From a checkpoint of a small transformer trained on Wikipedia.
Architecture: rotary positions, untied embeddings.
Training: a variant of Adam for these matrices, 124M tokens, 7544 steps.
MLP neurons of a small language model. Each row is named by its layer, matrix (gate and up: input weights) and neuron, and shows model dimensions 0-191. Each number is 128 + 24 x the weight over its row's rms, rounded and kept within 0 to 255. Numbers have three digits each. A neuron's up and down rows have the sign that makes its largest values positive.
After each neuron's rows, "fires on" lists the tokens most often at its 100 highest values on Wikipedia text that the model never trained on.

L2.gate81:081156120110122165139133165123148099163116164139122108125141119138106120094116141158108147122149116108110123107096083135170140113087127145079156157094099117115137107120113132163131122106104173119111183120152147136097159119171054153152099127182152119106152109136120143117078156128104164140115127148160156157115138142116139094123130122131146113115077126093107119175121125141114111161164127171156097096108100147143156108139135088123139120120145122123144141121092111108138121118142132146108136122101094088141147119123120117104136132094151157171129078125111143083135120138070128162
L2.up81:143136113119141130093090139145115115102156132097145096098112147106142161173085098125144156095103129144122089126121087072139120150165130125099115150138197149145169125186163181137185172188170202128105139099132103126153151119128150169133134143157162147132139130099121133152143122135115120130164126134149136138141114114120115137142160144127131114104080098180121109089145123139089122160106109175118126097114162155146112145147148126138132134088117139130131098137152128092142101091124123126133115160152113132168133140128118122150154096140127137126134158132109130163113142123131147117
fires on: "ro", "ition", "ated", "ess", "areer", "ating"

L5.gate203:109094141126132139118116133140133148123176134146096106180112149110137131136124169129107115124126148110136168085135106107113137099139087109113139124170110136145090114115182108130116132167157129145116129181143121079094137169116175136158131117117123143164146115119144156142106128124120123189149159122156118131133100127108128149153080137139144138132176107108100133134130093099128178149164149123148099150088119146155100135140184166176094151114104155122116095137179146132135100101156143170121106114160130126185152092153162146156120120134151153104138122117121167126129082108125128131
L5.up203:108092177106091129160117128131138100135169135111107108137157157144067157160111143121118106138109117088145155090142126123106096157134096147144132115141120141122123148194140145110136100121131136127129129128122136160118144156099146130192154112088093120115143146111076124138139135106150132130115132139167134105153169147138123142169097155124111141121151106108117122145166125107108091115087099149111179114149154116105102137096153127135129112150109107092108057129143138132153120133153148136113131128086144123098136093104099107097177093101161149107104178144136152089121153146114083152
fires on: "t", "ar", "l"

L8.gate35:158121160124138131114113120146121167145121148128136131123154086096108124091077142113126165112141159150126088107099074110149087174100138121129126144118153122107095108124109115169125163080146121111085121162124145137148090110109114079161156114104128130130117140102143094158106139117130143112150122172138118131116112134127118121085151139115123142158116121182127082142138120137122147136158165157131161142129163107150112158143153087101152146110145101138089182093107138079171130149125116155111114153129144121137073151106118105154138133142135121134132110144145100075170166064117118126
L8.up35:128149154101137158141132082145097083125090129119126115188115128134116110132135111112125144145160146125131119157107144092105131177119114143138107091147120153116143120160067098126137110162119123169111112133116121168140126137097147123131166115104105137134087158119087111099133108138122140134125106110135112108119128115103080153141092098114104141146112150153138138118103085122105108156182172114155125142171133136140147164174090147089082137137167168171123090110101156157100156103076134110100128089106139106134167141129131136099133151121103141104118149167112140173119144125087116105
fires on: "th", "g", "a", "é", "ra", "al"

L9.gate304:148133125119115127168141129099109105156150115138132127083136169178112109133120147117175113112143113147151063106125122094166163181146124099151146133122113138130140103145118112112132124116138085124122148127120120136171111123102091171154138105169134133105097087133127128184126146122130164118126092130098141119128126142129174124099090138075131123146113137097137120158098138144132147111106127142118158101123134102188127108164140142110133122126139132110149078137091087132103107191106130108120133126139115149193114103126075118067138131114138126118081179100149130096107136108123100140
L9.up304:098162142126167158183086119175114105132123153126159115134128129122120123130105123143181124117129168084087102091143129112127133206101154152115121105159136090088147135129147122135156126124141125166123114121115108132102102115145127090150089166115170126126152134144123132115133114124152160174126132104123156076182142125124128122122139173107126186153164161108151117155113126133101119105142111113125142122150165125145144131135168116101135106172122123102169087135142106141148136175139155122113122155118099148149123145109123148125084132175134079168151087088119132129109146119141121106
fires on: "y", "h", "th", "'", "st", "s"

L8.gate41:123114119119088138140145131123145097153162122133142132168122116127087126145111103107093137091115172141176111106094141146119125146131124160085108108137140111124149085173107111142129095112118110128155092154101118144134129089132109134150130078103156119089124102101162126147076141139129122108145158102118126129147146112108124090116152099085151114101157086087098131134159116131107114120085104083092135107139148147182136140124132121086104177155153102119116113104136153126099158114167163132099136110126150148118101142154091163100164107142137140141148116173157141091149163087128087111
L8.up41:099112153110138118144131154089159088121107121087108111105115140108111135110140103162130154101139138145157091123128181136124141149091143093108119135113152144119112113117106136137123138129138080132111160151103097112138084119136111121100128105211129129094148136110128146117106120131086159126133123171082124142137159144117104128128111129187128154137095115092135110152120144129098124140110136142121160128145135125143134134075135129115090124110090137109160054080140137111092109149160158123076129099134121123165114123134140128128173128132119121073174111141193136116121154148091085106
fires on: " by", "ine", "m", "d", "her", "th"

L5.gate97:132108173083121103135103094115130117175108134147128082150145141147126146085121136116125101143135146145145173131142121133089091151146129130151082157148087112100110117153134087181083130126164143125114116161141088108111154135138138134160132163109107113107148115059163103134078112134118119134154117155128118112082148128088156112164133099114166159107161089142107117117126090109107107106139127123134125122118120099201112131135186128150156100087128125123150107161130135137155130101129131133084115117120127158150138150174106138158141116149116140117112153146108168090148095125131118118
L5.up97:124084122157155154154108113099109123122109111151087110154125141082146084109122135084133117105151127105126085112075121173140138108134130128152128096162114125083136087154121126104166143140144128101144085128165091171183121102121120141139183118144114067115120116132136141122138126109130143166130150106132173138151142162108112144125179092154133107104172114118124079131149133119150122160135106122160101139141118166147122155140193137098137141143112144129135122161102135124147167168156164106111137118146102156137099077107117153157106122095128114141088161115115139155117127135120131136
fires on: "er", "it", "ward", "ot"

L9.gate32:138167112124176181128121114099153109114123143147046113145123097119110145117148123144094150125152123149081101127149116072159115112124120110113132128163120136143106122097141120147083139113152135113124122121136083152092108100103134165160135109121140132108141106125164127122115185182151158105140127128122115115108132156125144059111116164139152140120115159095142115133121106128143112139098181118103130128103150097144111150136144109144142137127166132110141096130110132114158165092130094177128177130134095101122106181121127126117140147155165103136117138177146082111118121136119074097
L9.up32:119126134132152124114148149186115171124123080126110132107175120130074158148132106164108111106146120115075146140121109096127175135154094125138108121157143132086112125136117172099055114115145119103125143140171126106126111080153131139148122096095117142159128099130146109127144170119154152133093126125101121113081141103182133124105113156122172136113139144090129167134132103144142115157086182108134123140130107136118137162148114143147112129120157147167111135119144108146142144116156127126112189127136100102129131154088100134112102146155096182138128120154148129158194125144136122149
fires on: "im", " int", "p", "c", "sp", " p"

L5.gate404:163127140135126145148088112140143150121129158120157118117133138129111142174122110116137092155103144155115130118129141085129138095130114153111111104156155149114110153092122173149149109106148133156133122095162171111139197122121157179170111094141127089121137124168122112152142114137138137139134098127137136108121109138140154133096154144172082128143156156106166105147125154120130112095111130095144189080137156166139097130129145150115128122187120106094175093086154110081151103160139089116079097098139125091132112142162101116105142143137141125130161148148116122130109110093131082129
L5.up404:108114129149123102124153148145116121113132142085139118089097108092113153141163130075117172090103138135125145157131118107122098130147113133123111147110145153176129110099153134126137087119121106128143130146168162078106116070102083171145132117158112136118109109131128168123130139141101145189120160147127130178113132131099092131077121130144144120125138113130178093133154165142144133178120138133130166143186122105125134109130143109147145118125137134095154088114143121111113099147170129145104172115151100102099148127081100084186093104168111107112100123125138149119140099148126103116
fires on: "'", "ion", "ference", "itle", "ance"

L9.gate270:161118140177123135067108159170120151141169127141126117112092166117148138135111116112153132125157129137113074158133081137108132140118166119131171106127100142135132155120132128152114147142110129083154159126148119098113097141124134165142092123145152123095140131127096113176096146138140109131140109103095131094120118139117099107132123148133155127136153114093132096088112073100113178118167110128117146119139089094186095147074110148152121160102132106069155106127083103132158116153130141108084109135137121114130131159161123125156112146109100137101086124131133155135157179120171120124
L9.up270:112130126178131130144115124143106119119148150139102123104097160132113120144093099117104065142117124094145113123062078116107117136149162132120093146084153112173139182115139140161104121134114111103128151123090141145132121109094106133125129126149150107146146129141166166096118116139179155135172097133131134130096110123124151111128102152116098153106134131090120118137102122116093196133118118153159159109139145125146089136147143105105121150131117144118148156117093098141196171145117128115128103165098100106083151135125134154120129093108157134145141116097167096097156159152111074138
fires on: "b", "ent", "c", "ag", "isc", "og"

L9.gate78:153091163131127128112117144099118150112163174114118104132136152101141117110099114146144129085155112139146103145130130138112142173131143075123151166136120133140055089157117088114113104150098128148134146113091128100123159132141147156100182135096127109150141091166157116122114102143114159104136141105142120134099135126101140145114126119119157120109124132092139155137133124112135123131113116143117070126146130176172134177148152153135199138089143111083119088106159112127165106133103153123131145126154126123148086136121131085146132127118168156130093085141100124166117123127121082070
L9.up78:133133164142139104117142097137130112114117130132156120148176162101112077112153106120082140096153098105135159108098144152107118099121144120174101142096120112155124133135125149152138107094118135123109123141170173190153134088131140164130138133146113156133063172128134113150136123122133097147148151173126158131178142139099087163112121130162130168131100142164179110101098128132085070139151129108172120134157132094106147131165107096128143158105106125128137119129153121140166115152125128133101121147113151109145153166120133143177134164142073128147085131124159155133137128145137112129
fires on: "r", "t"

L8.gate157:112155108112188140144154135131166074110132133145147113153135146084125128175107151166116105120134127094116101137131090203121133152157126130106160110123117131136122124108070120102155160108143097127177128124108124149127120095074097139113160094154159130144164126151119121111122140123176138121166104114156133114121153149136146100174126149150154144137081153131094156121150117109159149133143106184127122073173111088154099130130114141125106133106079134134114101132127166119162157133121104141113146147165117128144111129101124103140102133147139177113119118170150129137154084112138140121
L8.up157:129135140116156110147119164125131169134182083100139136147123171117122148125140101147122154115130109113098133109156141138124099098112087130138142143138134124145109113155137120168100147149129126143104108135122169121145159199133134134110127163155089142110133143086157094125108124153140112107157094149135114104127113095127125149087122128146165145192114129120129111157107129105143138168160159122145166131119141120177099075126121080152150155103158120142119088132167118101168144106164117105143112122108118133117128126107150132166114131198125113142198111127160112072091131112112102117
fires on: "b", "ed", "ill", "k", "v", "il"

L8.gate370:102106142081104129132121114115125150171179165111105131138133117173113140098135138148126139118085153125127097113144070146164093142139156145129149108103102114104124112149113141070112165101120132146136105146142088136144107108096122106128160150130138144124165095147156140137091122112144135142127139100104132104110140103107083154131156155148109139089135142142102077111143099169119104141075146149121114119100117106122121147120123125089141101125136080071172133112090104120102105129135127138129150124135126153119138147142150104146123155123137084188102125133123102091067171154144162082
L8.up370:104134139107160160146134138123083125089113091208147107149077110129155150118143131154135073140127146107106132130143156134126160119111086100131114136118097162116134134106130105171113120146118105111099135125109145163147158148127206148119134131121133114158144141131142140163145120142163139139148140114125132161122125156124172128190157130178160140105112142122135155184126126115149123082141145100107115104133102159114123141128085160109172123158137106122113113119118075123096126143174119143139130137101150151124083108072135132122171115110127132077110161126147119153157112121105140147
fires on: "ot", "it", "b", "eth", "iz", "on"

L3.gate221:144094138127126100149137162123141155114118161093087090131133140142092113141162108116124136106126126156174098111108119166135116126101113154135147119146047103146105118110147111126137125106099144138067145145155117124119142129136156089125127121113131146119132141119149073149106142146162137172105109165162108124115122111125121126170182112146116111130155144098124075143122096109103134114151118137156108110078127171151095153058122113140138125151163129125121100146173149127146052137088129138074097123140111094102128116139162171129129151153136122151119093139134120125094126118134142139
L3.up221:150119163146134170138117161137131108164136160085125153137110145116135146172146129075107140137101178117131167107143131097120133072108094121198072109140116084140169115119148131119152105109112118115140117099111160118140118137093132138126160129128085147127120088133148100157148124154139139107143154125113140139158063161095135151100189148109117120128142105148139124143183138119138112106155164111114146125153125137148073108133125114138116132158154113110118079106113122134167184111127112104109130101115149157125153103137154145130170126146092129151117128098146124131143077108146104125
fires on: "r", "end", "ide", "ood", "y", "C"

L9.gate158:127092176110140132089107154142125129144111169130106093161165157113112129148165136141119103150116164137091123131157109137140163158126106116124148158141078131144117140099131125114109137106125143101131095125112099087131161106126159092145154136115140103117146114138115151139145167132172134145110166114168125114159069116108102129134134144066120104102121116131111128093144129165123157102125116135101129138118129113125150133094097178119142136105123124067092158102102122093112088111149077141156152106087111102124150090123102112122150134111171106172090114120180126126103123095091100100
L9.up158:135078144148099138147111124117113094143108116125137132158140137152119146123147144123099105099094108108158118131128156157176078134075126092123126113119092108162087083124117119162100126141147131145119131204182142174169178184066150126175096108082156128124099112174134108093128123102113103103079143133116131118133122138093099110109178097109132149118138148122129153114174085115163088098143116140109125165117118113153143125128144114096136125150117133111105120142108131123139166124133107135111151096116162148119119121127105128132116130159117103117124111101152111120133130113109148133
fires on: "e", "t", "out", "ot", "it", "iven"

L9.gate92:146124127121173107110133088125115150110104143120136088148114161124077126102140100184144166114123161123122114142156083152177164148119158084108104122106119102124148109124104121118149175143124108119147110132137096112088144123098123104122130172131155092103150117117141114116132137136144087093145105117146164131166137147113101123124161132088116116099115147098152096088166121135100102112175168136120140102119141128089131142159137160108149123123117129072072130149133148112118137128140090121159145135165112082110125055081113160105120101143135127155120111168120140154106111097119118129
L9.up92:122119110180092172115145122112084130118130122119113154138061163169112083156165132137131123135116107112170119125123083121175112156114130089127124166134146109113116112150159129136149145129140137139166115124159170106105127116121121167092124121133111145131155113091139102118172182130175110157114174152198089084133103108160113136097112115144138110145135159118151140097104129133104140125095143098150161109168141150122128125170116148123082164158143106094110092163117127134141149154141074115162137114138115122160150118120133135106146123124154106099127107118130123091108147122116113153
fires on: " to", " which", "v", "b", " through", " where"

L9.gate189:121120137129101139146131149102143045094147148131122093155119142084133112111107110141163152102118148139107118132148157115120137140145098144162136077100094104142093129154106157143127119124126118108123127113048137100144152142120138159105125122158122113162147109146161140089087163126144158149162164119170109121146159140124102099107149090135101117136110070137129120132136139146142117150105171157120172097138150096128102098108122167109140113157152162101111106128144130144108108122141080131147156124135116099130149112124097097098167114113154087119098142121142167148142134129101060130
L9.up189:158144110167132122130107152167101118119105119122117120140141146131064138122058121108118130091151109135156116130109132138130116130110134134099129120135121141106138147120108073113144141109102152106160094132119106127112140141139091110127125101136177099138155124119126151122146118113120121114074120125161100141074115148153089147060117110127176145171140088122124133111111118083185142153139117126095143116109112130145096116157122127177145167168134104172158132130118159154139141148102162092144089138138094117156169130111111156120144107129107131123127151172187131131181125112177139121
fires on: "ing", "it", "es", "red", "s", "ed"

L5.gate23:150136145131132117109102100085120122150169143101127107123080133129096118161115101159163140150126096142121154114127127140116096154156111124140114138164090143110098119142110121088144107126079150192092115139093140104093143111107113138112112136135118080166111115154120082115098130097126107127113145062099113137103145085138143136183120114128137064120139127092160102122139125100112114102109152131117172087124128171145136145119135131159138114114132177087108084133098127144127154105155151083156128119145135098137128126132153130083096133162103108105102138154116095138104129137112077127
L5.up23:137119169112151108166182099091119111139114126176141126106108143096116149139112100160115131072106157169113143156111124125124102173098127098146128134072118160144131108115114133158105147123136144097143077105143099102131162114137123157130134122129147148116116156089118110104116127107119104119127121150084116113083151127134165145161100172127120170155114073145139150084134149112125125092103112118133126154150158153201099153125144097146119109119133137154125089099136166121148135111136155133139133145112132087109152128128113141106148104151105174112070125148121153145090166132128147166
fires on: "or", "t", "le", "g", " by", "man"

L2.gate325:135122107083137106133123142119139135116180130099161096118139091136104138105148116088145076133143100133124141160129121171195158075138148112149157104147128153097121122124097131133126170124114123134146127122133128144163155164149151114164099109125129138117189084100139093081080120108135118149137119106121129107107112124132098121129122112148112089174105109102133122082110113146114119118116113164131120111116140108118124157121123173058100105123130088106161134092088132142099107162134134093126174093118148129142139142115119141133133148125133107137140160140132119061075136105161094119
L2.up325:138141137149105154149091157170115139152119148109146114117116131120150134103172184142124095141117139180127157094133084138121144116142149132140100092116098168137109108141133130161186157109171177161127140118140128125164132132135143114142119110099133142145112132135139145148102135136166113140181101134098157137141128131073142080132156142140071126110149112191105142091148153147131144092158106137129081145109128136153128164131128182106154118167102139121155120127131159118098128111122119133132122141137113152168113131131163157108139095151097154189110120129121112092091118160146169153
fires on: "ed", "ice", "ing", "acing", "ights", "ail"

L5.gate16:128121145121106173103108129128107130135138136148128185196123140131071122123160134158091135161106099133137171138144099152096071119164147134106151134129143154125130113123117089157140123135108084148113095116094166110130120148115144107125135094154131116139131086127149093113104142111098136092096130171107097150146129125143158119141077110149130107131111118114102150118130146110109100121112126150115099155097147066134112115110170079115183160107139095082099116137107147122134123134120140126149116158076144139157115121119134170109147147142151159108135127161149084078094093123145136119
L5.up16:147120117112161136150129129103130132112143160067135122134087108143111121143139120163137145114131123131181126118172143133130127129095157121133178117110137158142109120095114131151119189120142146142151137137174107129151138118167096161165132117080163122116138155095137176123128136140107113131157126131145086132103103117162099123132098097131118126155170072099147141141109143112120135165111135138111113102088119108127088117120123132111141149083160135083099109109122131111121110087141107142103129135183098139073157134128137152170145114169091108166166165116161105096122125100136068106
fires on: "n", "id", "ann", "d", "m", "im"

L8.gate318:159115120108126117107171133083116107107206144131125177129135151140131115123131154184185134149098145152112127133149094107102099128164136107113124128107131120110129131134130120112123116104165133144117159133077105107119144175131133099102123144113159124174170171124136126120131165114104140087157119133131114098150154104108166133158121113130140076177130159163165177128130132118138115093094130124148127171100132158128172147167115107128159152108149140161125126186142125113107160157104109152098134099162136145153096133099130117156156108123129085143170122108159139119125141131123143156
L8.up318:123177158081104137148134116130122161082087071095146082133148158132128115126143124142117141154177130115109105098091153113159143193157151116141165132142126136117123103133135132130109102119160121130116122121113101174163115094122096120131116127119106111171076155060140101086135150135096135127148098109123110109138105133118112096114094102146130152144123141108132116157115126135133110154117172180109150119136139157078139117112131147131152114149145158181128131122100112154100136158101105122094165111098110173145132116165136121181120103139101136115113132145116143141145107167129129177
fires on: "p", "ol", "th", "le", "al", "h"

L8.gate175:136189132129172134147151128125148150131164154116111147132130151185126096128089129158122103113137139186163090134142098114145082149143076154139145129131143136171117114131140161157117138096147136082126138096128130113102100137134083099162126139145090112135112075164157106099106134161155126113134119135131116132117095135127136123157089148172098128147117118143141168143127141083137120146106134145123108128113071168160142127100112085153129140153129133157170073135100078090121125127124120129138115142146086154101093149110166158146122144173136122105142148149106150107118158135096122134
L8.up175:130114116155126115118097139146120098127143155178110138124142115167159092134112160091118143126142140109103135147076135164144144168113061131115138136111124076134149122099153136144124140102141151089103142093172141150164139148127128066121144151096143177131121128104145164127130102137099099142120121174159161134143138146067166125064128126106106169164102103150150138118101186116120094130136096129171109137103142122091158129137123137140113144131167129144132130128157143139106099099139126144103101162110156095155166105104099140134129144122088147136116128126115133089117117115103136165
fires on: "ist", "up", "ress", "enc", "o", "ac"

L2.gate237:145150144142171104125085109160139122191108118133155142146096124086120162114131147112109124126088120158099119111155095105064124120077170109137124126139109137137117104133182142159140123148175094117193114172147111142144149153156111146132139111140141164159118103117116145124143120159151119091155120111136138113114146120133140130097136111151120129147147119139137132142126105126164155101135116078126094124140121164098131113079123131144149123158093093117127126093173124100151119089159103141156099107164129164141104094120162126158165120144112137132148112114114105132103155105142047131
L2.up237:142101175121141119137149122101094087134136125133129151105148099132109132120118101128120112158083132154107162135120162153112117110122135150162125146117097151108128109153156119112095138092110127096112156208133102159149096155146102155125129102162154095118118113163086135112170123132121143073132135114129149128084144133151123150132163128095134113151141167138097100168125136100150093150128127118126102098127124078154143133067162149166168080152109136141165156144140127154139139158156096136138110083160106116145101139170142126157118142172127121087104148138139162114137088122161118132
fires on: "al", "ut", "ient", "ited", "ant"

L8.gate187:126166134125135144140149109112154087126145136129097107139121133180169154112072080139120127190153127125125128113156122085157134121134164121128151116138131106125134119079114135099099162096149061136127141155136119106116093150124138099109124108118114106129107093163128097132134131118120163140107132132119162127100126138102155122134081148144096112138159127137072143147133139128085079123153161166114118100150122145138125203104163118138128101109081088120132115129094101099118118174140101124106142090115152118145153159123116090128130175136143132126108161161095117138162161129140127169
L8.up187:126147102111090187094095149101139120134131139106111162129131134130153146111089102139133182138087131158103122134147147152159121109124133104095158138117102125145067123154116167147121130155152117149138162166192130125126098183139131131122120135174101133147100168163110126169125119130130134160115103127165123102132067126131086158141133150139114153093136155099114107138128103073160120146149123116139128083134131147159115146136107118120107143130143150123128154152100167148128106184122165115156091113124111112113176164150118125130150175123151140120133135131145105145142141166152101178
fires on: "ro", "o", "wo", " ro", " bro", " Bro"

L9.gate254:172121107148140180132110147164122154189126166118147111130130124111154104114106084109135159152123132095151136173132108182103109132078159094140080141138127141121155137137155132137105137159111133123097131093105134097113108168115110152153111111161157096134124127126137113105102142131129122106118104114194103076143115106124161103101127101112116122162214127117101125105097153102106116152161132144170139129112140139166109122117111092140129096172124081148137142125125131134132126135153097147125087145096118152125091119117150110132151116160104101109136134114126153105133188141152126109
L9.up254:121155153153120145089120125132159157145122147090132128115130095116101134127136100135102152152152111144109109159171109117083110100115151087109096136116133078125146146116155121102140124129102060134104150126116069154063110121135102166103160123128130144093143115139124162137167117138166139166143094120181148080128131129109185129186156146133124155146143134090162161130102140104135130099124123145123118140112099085125128163111096089159120184131143159116111137172139114128170156101149137139138115130143132174110143148121121128156122110113173129114108148142141144152161131145136131155
fires on: "c", "ag", "\n", "v", "-"

L8.gate15:146125105132090139129120110122099157099145099072116170190137185115123133092133129127165119111152149141154124129139102122158151172159187131105154147138123105158152118092113143110130113125144114105142131168143112108165155143112129135094134134101176139119126125152119092104134160094139126144122156133142139113106124117117106128159127132132085107172141096124118135142136070118114103167142121160127089092166141129097118165131141124117137126116101107100138135134161140121159136188106099135092131148127102134081162148103116127150100179107180123145091110128157120157115169149175130141
L8.up15:132128111166106094156140124152165127143093160146102136160181189115124148141147160108129121101159099102082120108132170124113091121153091144121162098114130111131166152150114150122175132105113128138112116150099133145154196148109106122143121152131111134124087145077126115115120128103137100090145195128132120151148131105080088112148131164130116094087194134118124153137148115120140108136144113147112178118103118120114133087127121139105143117136138161121112119141165126117125180097132109162147128109116125167114155128133125118108160092143114156138074144126112157155113097134142157136
fires on: "r", "1", "ot", "aint", "ide"

L9.gate48:102108154170185136174121112119109129088134106140089103165143156151143116138115158142163129120151161101148095131158132124123108099091097113108135110107095085160084104088124135084116126135144177166111097111128078147107078125105138161132151133088160113162112118133119133096128132152135162104139129168110131113153105128124091124141133161077121091114120122124148161168140142133165106185127113074129090100110138105148144169106103148168140153096131121116140124098155121098149127126105146126157093106128145130144136125106119129147129156116106155149122129139114159145125127103115079105
L9.up48:121149118064066136100110130100121124134172123146141145150134114122130121136099137157125160127160124122138127122117139123121124139128116110143103116106141111127098118067143114149103077118142108119120122113124114181153146105130141089136096140099127127110167151162071138134112122090153151089123172126110159120140116127103135097113094195107121126129134153113124080125134128184095105102116139092152173133143153140096141160124149126124128154140162149116123150130143152128139053136114142148094159113165143157145115111079157166110156124151120124149099144145102124122118086142154154067
fires on: ".", "t"

L8.gate286:138191123109145147162121120091167158170145123122150130131151145163102116133098141116135106155176127122110115157155072137150107132133135132145131079144115105123115152116115131077098156160089132182116111141112139111113110093176132109146135119066135121138101106140169152109147100119106137124125141106135094119115137127125111147164127086135125169134120161098135125097128110112153163104176127133099096110154145107124138133099137132218155100136140124132169134131134082090130126104129128110120167123128141155152134134141125132137158141168127084106130159130138165151085127131082148155
L8.up286:130143118118131141150095145115132149168155125132110107162116101110147150176147128113129130146133145143174176133126098173140107137125081113127180124149163116046140097109119171087118137135143122103154136160139140122117118101119103119112142131121153137154144151121118140125131109102136126128099143095123125147150108154152153140152151150127158130127117061135136136106087097098116120130129127110103063086150150091115124156152166184151106103101115120135142138128123137136113122128103110131128125129188176110141135098177068119137089106124134094141056130152104111100109115114127136132
fires on: "r", "ry", " gr", "les", "os", "ar"

L9.gate44:186112105114100096152150128153121095144166104095143095102079146130113114160093133109113120111129149142138091137099139085102134135124142142160136144134162158158083086113114151138142157149162152169152155136125135137115141114101103147122147071133134117094074103130103140147184137115142159171125132123152150148149132159131121128134125122131099113100116094131145140108121136085124114106099126119075148139136126135175119151199142109144101151160144117139139112116092130080147110166117080144106080154157138139151128152152116158095105137149156130155132127122096090115152114120102115117
L9.up44:147144082146148126126148098156117158170177117067127121115114086166099074108103160107167144097111122092093123162157149104133086162117153131144135146126175121120090129139156099143127156155159113089135145142116124119118141126128138113094137129092145141139082126103131169099118115157087101146183115163130146167130118172156140118145138113130149137133129143120140137120117167166130137113110127149150107113097137127121111118157145103153130133134095090117067130120159117120157087115101128171089104143165145118162139130121106123117165138092135129133136125104168114118152136117151185111
fires on: "'", "om", "ol"

L9.gate290:157134133136109098122148117117133121086133173156133101107162152161113073126111134150161163070173139121093114101120138111113114146095147119130129100124125121140148095115153098137138154098123115109106133123113148159145144129139148143120129163115135095111121078123125144133132142097121174133154117122119138059128145157120133132090079094123090102151099133112095110148143157143114141143114154192139143126128161119118139141117151132146181164103163141113158134141138120133133096181150098128177162115134172125110124115117122135104132124122077131137087182128118157105133128157055126157
L9.up290:144093110146077121119147170123128099085113138124129141131148131121113128143149135127083096125122125134123120156070116091097111099095160129119139118109127106169156144127119129143133122089147111085137140116137107096134120083127092132106143118141135115072148105138149141110117109135118103138149108112117138115100116135148157134158141120143100063113126067147106093105146119118168197156099135131126131133086119122115183157144137127184113139140120162148109150100168101094123162096155170110141140065150179122114141099145131123110173156143114160137093116124123150135127143169120147134
fires on: " St", "it", "ret", "ing", "id", "t"

L9.gate153:102138132117148128128162102089110115104103166100046129158110115123125116127114110162104149115108162123164132123103138129135117119104123136116148113103146116161147155150109111119091155108129161174114171125107137153153144085112122129118116106141166142127100091108112105173139112199143181113114118118163123125141085126129106076138103101125130120123115119173177139128140122119122106143100191144175085092081157145118121129142100142163151172112143138082125124128104131110139143137167160157126090144135152127121139157090145116149103107105129126119093127148153147150118147122128138091
L9.up153:125152155098113118105114144145122136066068112145068119124170131155108160157137100131100087120143117135157143143145124134144142085129113079178103163148134140132139125158095161113116128146120098176083139130156112113161135107152117111112094107135124118093091125126137128100113142147081127124070129120129118164086098094144099154106122130130163171096094148151120116116132140100130120169116149127115113152102116116148129152131115133146127166166127096146109066156136127125115126136122149129118138123060146112104148152135160106143122111118131128107101145149120148158114089182092148108
fires on: "r", "ol", "c", "p", "g", "re"

L3.gate313:138120113111144117115131103145151120133123108077106103147135148095124124082126164147111117135120135142142105101145133092170125128183120129138108118130111090132121126105135113118098152126108118128121129133153146110151109158065138129117132121079150066111154130116116161147079132142116115153093147091117110085171146145107127116132161120104123157100152132087095145140113104109139146106128183132111107158152089118162141092125109178176209144145123145115106129155118125138171124089162127145123166125129167133171132181129132127150117121149158085146084128140108148150126141107147112160
L3.up313:096133109148159151116118086134128129131125130128102113145121108096127133142137111157153107123152135147146143118128125137154138127119147146139161133141098166111123129109202177161125133144129123102131130174173157176183154139129118134134136137160180127125184129110117118126141157110122093134070096127185139094117130114138136126147125143132108126139120146113135105143064104129123141121122143119144141122149152148152056128103130139161143112076112120117113132121136114119170102095141083119123125089128147103143134173113126148189112140120151093111113133153071130087114146052116130117
fires on: "r", " br", "pl", " gr", " tr"

L8.gate365:143142120120127143157153098163146116082123154104116114119180155176105133101203115126111099108176106124123108136156117137184105088181143122107163104117124131144121108147087165152089126092159168130093092150098136145111159140114163143104101161102126141145120086097121100118112127152132139163157128107114122134104080137108100124144115133139136128132127127121130113133122143116084123163156108161131145153136140115107151156107135116136145104148127099143149125074158154136099088134119096128134132167073129113182107144135114152145130157121095151115092160154126168115112134142119092121
L8.up365:126119158123124075148127151149124142103121172114132092131135133109152132131131114130094110119128107092109170088121123110105125125139140153185126091146105099133160145125131117188124113146147135113135146118168131123128105145136178133101132100152086133160117139127155149123143106142085147124164104117150152115152136111146118105124129119157082140133152125189162160107130174123122136175182099131113141162163111118095159132188120138168145077136118164126158161125147109127120075146092164109139119191086131157166129110119126124118129097130114118158103157138138139146137149104138113170
fires on: "ed", "fer", "ation", "ited", "ing", "ent"